From a checkpoint of a small transformer trained on Wikipedia.
Size: 8 layers, MLP 1728 SwiGLU, vocabulary 50257, 66.6M parameters.
Architecture: rotary positions, tied embeddings.
MLP neurons of a small language model. Each row is named by its layer, matrix (gate and up: input weights; down: output weights) and neuron, and shows model dimensions 160-255. Each number is 128 + 32 x the weight over its row's rms, rounded and kept within 0 to 255. A neuron's up and down rows have the sign that makes its largest values positive.
After each neuron's rows, "raises" lists the tokens whose logits its output raises most directly, leaving later layers aside.

L5.gate1597 [183 145 130 132 113 130 106 102 134 150 120 101 133  96 157  89 138 103 126  77 180 134 135  74  83 100 138 167 146 103 111 114 136 193 145 121  81 161 115 163 152 145  93 137 135  94 139 183 101 157 118 104 112 140 126 171 156 176 201 131 146  90 167  97  95 117 148 164 102 157 154 176 164 131 132 155  53  79 137  74 161 127 130  86 109 146 197 122 108 153 101 116 152  75 103 147]
L5.up1597 [198 150 153 139 153  80 133 139  89 126 106 139 139  75 106 145 159 128 113 167 141 166 161 148 210  82 175 130  82 157 119 116 128 108 148 112 126 125 134 113 146 182 116 119 141 162 150 106 141 159 122  94 140 150  90 156 185  95  79 110 115 111 136  99 155 129 102  87  93 119 140 146 130 120 121 105 113 146 147  96 121 132 154 144 150 116 130 113 155 168  78 133  47  97 116 152]
L5.down1597 [ 57 145 231 115 134 102 101 117  93 141 148 150  92 160 114 181 144 157 106  58 106 167 157 192 107 109  85 172  61 186 129 179 118  84 127  73 173 153 180 165 170 164 124 172 127 100 183 183  96  88 103 170 210 106 134 118 166 160 135 121 162 106 138 186 113 144 176 119 114 154 175 182 128 144 136 113  87 131  30 107  40  97 168 156  50 128 131  94  53 142 114 129 190 139 117  88]
raises: " across", " outside", " to", " aboard", " into"

L5.gate241 [ 45 109 105 104 108 152 136 145  85 103 123 177 116 162 131 164 145 124 161 149 105  58 115 155 135 144 158 119 118 113 157 142  81 131 169 155 107 109 171 149 115  96 102  78  90 145 100 164 125 182 158  72 110 210 101 131 160  97 109 120 149 153 118 131 170  89 143 151 148 144  93 147  72 174 128 109  85 100  57  84 132 178 117 168 105 210 141 118 119  95 114 103 106 173 114  98]
L5.up241 [ 69 149 194 112 155  81  95 125 126  87  66 144 115 111 148 136 166 130 132 193 131 109 177 142 147 144  98  81  90 117 104 179 173  68 163 127 141 143 172 128 163 119 126 192 171 133  83 164 155 111 152  90 116  82 215  89 165 103 112  90  90  84 142 130 116 106 161 148 169 133 129 150 137 108 120 150 102 146 103 109 139  70 174  97  89 120 130 118 116 132 146  99 138 150 136  88]
L5.down241 [ 81 172 150 107  50 130 142  55 140  92 128 148  66 110 146  85 161 186 169 187 166 148  92 129 127 153  77 100 121 119 149 141 118 112  96  92  80 151 143 169 112 130  70 113 160  87 183  46 166 126 141  79 109 168 143 137 124 123 118 184  70 105 118 144 142 120 139 163 157 150 200 151 146 123 143 172  99 129  94  87 119 149 103 109 116  85 111 124 143 156 116  73 134 111 140  88]
raises: " take", " promote", "ize", " serve", " follow"

L5.gate62 [138 112 125 100 113 103 103 108 132 100 129 119 168  85 139 171 104 140  87 141 143 125 179 178 115 125  95  78 170 105  81 168 141 146 137 122 141 126 166 105 147  73 115 153 169 147 122 149  78 101 176  94 112 158 129 147  86 105 154 194 104 116 132 105 115 109 133 113 179 104  72  95 171 140 173  90 131 126 160  94 139 112 135 114 145 153 194  61 135 143 165 151 188  62 168 174]
L5.up62 [157 140 132 123  54  84 128 135  67 147 157  39 165 143  83 136 105 151  32 127 136 134 133 152 126 131 105 134 133 110 183 119 137 130 164 175 147  81 128 123 169 151  76 124 100  66  94 123 147 152 109 153 164 173 180 109 149 134  83 126 150 120 103 135 158 127 125 119 175 118 109  82 138 136 165 100  99 146 114  98 159  58 150 120 169  97 149 101 178 126 149 109 100 114 144 146]
L5.down62 [ 94 153 133 135 114 109 128 138 128 190 134  85 150 135 105 187 105 122 127 152  95 103 104 175 118 129 122 138 142 104 104 128  90 147 190 184 199 147 130 130 126 171  81 128 110  60 113  93 150 139 127  73 199 163  81  97 172  53 145 128 136  82 156 157 147  70 169 107 144  89 145 122 118  79 107 152 129 171 166  65 172  95 110 125 178 102 117  82 159 144 150 125 192 115 160 143]
raises: "ig", "ih", "iger", "ish", "ib"

L5.gate1112 [ 60 166 122  95 141  98 181  50 117 157 182 180 129 142 133 167 142 166 115 108 108  97 166 218 206  86  60 117 199  84  86 126 175  88 163 127  61 105 131 155 138 104 139  50  97 148 148 130  99  52 133 132  97 117 103 123 135 167 151 144 155 110 161 128 139 129 145 165 131 157  85 132  94 122 158 168 118  96 100 153  72 122 121 106 125  99 151 102 129 159 135  90 189 104 132  72]
L5.up1112 [136 135 102  68  44 110  71  56 145  86 141 159 117 151  54 103 110 137  99  66 114  97 130 162 159 111  82 121 132 131  80  93 177 114 159 108 149  99  91 139 144 151  99  95 138 135 145 176 113 104 122 206  95 108 103 149  91 174 157  59 143  84 102 131 124 109 184 112 131 133  86 134 103 107 164 104 114 116 144 210  69 185  95 177 129 159 179  82 133 127 136 108 116  92 118 129]
L5.down1112 [ 44 147 151 136  78 135 110  44 136 113 185 137  92 128  94 144 112 139  93  83 113 127 141 138 164  84 160 158 172 113 140  87 135 139 132 171 153 182 132 120 143 101 124 107 130 172 121 113 117 126 149 155  83  84 160 176 136 157 179 117 177  39  95 124  73 158 160 168 125 122  79 153  78 133 148 105 141 147  85 199 182 196  82 163 119  63 172 101 137 135 174 109 155 128 113 122]
raises: " suggest", " says", " evidence", " record", " historians"

L5.gate1161 [109 139 106 173 138 123 160 151 123 117 103 124  84 139 142 148 157  89  80 130  98 136 150  83 165 138 117 111 118 147 140 103  91 155 130  97 128 159 155  96 150 149  96 179  98  90 132 123 132 141 162 112 160 104 133 143 134  77 137 120 175  75  79  80 153 135 222  70 183 124  92  80 117 167 122 141 118 147 131 152 177  43 175 100 125  56  98 104 122 116  97  57 115 117 115 110]
L5.up1161 [ 73 121 194  76 134 138 112 140 144 121 116 115 101 139 106  80 114  56 120 130 181 174 155 163 119 123 182 141 124 117 125 108 120 128 137  86 138  89 102 106 122  76 119 112 125 175 179  94 190 160 104 138 109 143 104  80 157  62 126 117 164  95 162  93 153 127 109  80 207 175 131  88 138 169  52  78  80  92  74 148 137 179 187  95 180 162 126 126 134 108 143 131 170 174 117 179]
L5.down1161 [ 95  73 110 124  86 124 119 148 141 192 124 170 115 166 101 102 143 117  45  99 127 117 145 123 129 124 141 158 157  61 138 149 152 157 179 125 136 112 153  94 109 167  73 134 123 125 142 123 100 145 183  72  88 157 138 134 133 108 148  76 116 127 183 102 117 125 141 107 135  83 104 128 139 119 152  88 161  85 107 106  60  89 143  84 108 146 136  86 122 167 123 234 119 137  92 123]
raises: "eg", "et", "em", "e", "ep"

L5.gate276 [145 138 126 141 132 131 132  82 117 134 128 181 173 120 161 142 107 128 114 114 148 139 115 152 153  86 205 106 114 118 130 138  93  85 143  85 179 129 133 120 124 121 113 120  96 148 122  70 181 118  60 107 194 134  56 121  99 101 126 129 144 146 116  59  96 107 136 120 123 127 156  96 143 131 230 118  96 129 178 132 109 181 136 129  86 166 126  85 133 112 137 178 118 165 135 236]
L5.up276 [146 110  46 123 119  82 126  77 133 133 131 153 137  74 147 127 130 145  80 116 186 132 145 156 129  95 181 121  65 128 174 150 117  93 135  78 119 170 109 112 135 141 117 133 119 147 140 106 113 137 126  94 172  98  53 183 131  97 192 107 141 156 140 111  61 142 160 156 169 104 176 112 191 130 148 128 131 125 153  92 124 151 114 139  92  94 206 112 104  72 151 213  98 133 135 195]
L5.down276 [104 102 122 142 152  98 130 170 146 155 131 120  91 124  79 122 142 113 175  90  71 140 127  87  91 186  97 151 143 106 114  47 133 169  52 178  95 124 141  98 129 125 119 117  78  90 111 165 107 168 171 130  87 107 209 108 141 149 164 111 111  99 124 139 151 112 106 136  85 112  83 159  96 117  83 171 166 141 112 120 152  74 134 108 146 148 100 122 106 150 101  50 159  98 152  45]
raises: " £", " Scotland", " Scottish", " Wales", " Queensland"

L5.gate762 [ 95 151 117  81 125 159 166  60  94 144 134 177  82 101 109 139 178 136 108 112 163 121 115 100 125 112  85 135 122 130 147  88 116 135 145 108 106 113 146 104  98 110 197  77 105  63 118 126 163 126 122  92 122  91 133 106 164 143 144 108  43  99 167 117 156  98 178 128 150 118 195  91 112 142 109 172 122 146 180 105  58 137 144  87 145 108 139  84 124 149 135 128 145 149 118  79]
L5.up762 [116 133 133 164 145  85  94 182 131 140 196  98 138  95  74 183 108 101 138 133 114 114 139 160 124 142  91 151 121 100 121  73 143 135 153 138 151 145  88 138 102 118 153 162 122 112 121  89 150  98 103  86 192 139 170 148 150  92 169 117  79 165  97  94 175 126 120 146 146 108 151 130 156 160  76 135 100 149 108 107 106 113  98  89 154 123 120 133 157  78 190 144 165 135 166  80]
L5.down762 [168 115 160 100 101 129 134  95 120 139 162 148 103 156 121  77 144 165 157 181 199 108 132  87  99 102 108 133 180  83  72 104 158 111 131  58 209 219  97 106 155 140 140 147 199  48  18 117  79 106 153 104   0 135 100 112 114 151 159 165 129 165 139 172  95  66 149 105 112 127 118 109 141 154 110 160 110 138 184 108 119  61 120  86 102 150 140 185 193 133 137 215 148 116 111 160]
raises: "uring", "ile", "ue", "u", "ure"

L5.gate1178 [ 81  96  85 142 197  75  97 142 144 146  95 131 151  94 137 187 110  68  99  44 170  72  32  88 184 122 127 151 143 133 139 111  84  79 146 113 127 155 148  71 143 157  37 149 142  60 166  97 145  87 120 177  67 130  93 139 147 117 143 131 148 138 155  97 124 146 116 124 110 130 198 163 145 139 180 167 102 149 109 188  71  73 120  26 109 147 180 115 113 104 141 106 121 124 139 127]
L5.up1178 [189  86 100 121  76 128 150  95 135 205 107 184 120 125 117 128 165 130 164 142  82 120 145 114 103 129  68  98  99 111  69 113 131  95 136 102 119 154  92 238 199  97 118 166 149 116 166 171 155 117 140 152 106  69 107 128 172 118 163 113 113 177 178 153 130 142 174 164 133 140  77 136 128 108 172 129 166 138 170 144 117  65 123 157 169 118 135 166 143 161 106  97 154 149 109 130]
L5.down1178 [111  61 158 141  85 104 110 142 113 203 104  99 162  64  80 121 110 122 184 152 135 141 156 137 167 108 116 108 134  87  79  70 100 129 161 154 133 104 130 143  91 138 104 135  97 149 175 113 132 165 102 150 102 128 140 115 156 152 140 143 157  85  65 213 141 153 182 150 118 142 123  87  78 137 114 205  98 190 134 137  94  77  66 135 194 128 137 106 127 119 116 122 145 157 132  90]
raises: "is", "af", "use", "inter", "ough"

L5.gate746 [ 71 102 155 108 113 152 121 108  89 169 117 134 138 163  96 139 167 164 158 135 136  96 141 143 131 183  84 145  98 131 143 144 116  95 124 175  94 106 131  80 138 194 138  99  63 133 110 124 128 142  75 166 116 113 112 172 166  84 126 108 139 143 148  63 145 152 145 138 114 161 125 163 143 103 167 170 147  98 165 153 118 153 142  92 132 136  65 126 125  68 134 174  94 167 114 137]
L5.up746 [151 133  97 169 121 166 134 111  87  85  62 158 105 125  69 110  89 179 120 112 114 123  95 129  93 128 103  65  55 126 163  69 114 185 146 160 147  98 140 178 143  53 134  53 118 135  98 104 119 148 132 102 123 110  98 117 177 132  99 139 143 134 163 125 173 120 123 152  80 163 145 138 208  67 127 169  97  79 174 108  68 158 140 113  99 139 113 124 116 122  85 193 105 118 138  39]
L5.down746 [189 111  88 161 158 154 136 132 139 149 157 119 159 158 193 103 121 130 202 160 113 147 119 122 118  71 138 162 148 118 124 156 128  92 142 116 149 167 128 165 198 110 108 145  83 126 126 155  91 119  96 177 138 158 130 118 129 129 120 109 136 160 118 151 141 113 115 129 142 153 120 113 126 107  85 130 103 128 164 144  71 108 152 115 186 120 108 195  91 119 167 144 100 111 132  86]
raises: " twelve", " eight", " seven", " nine", " six"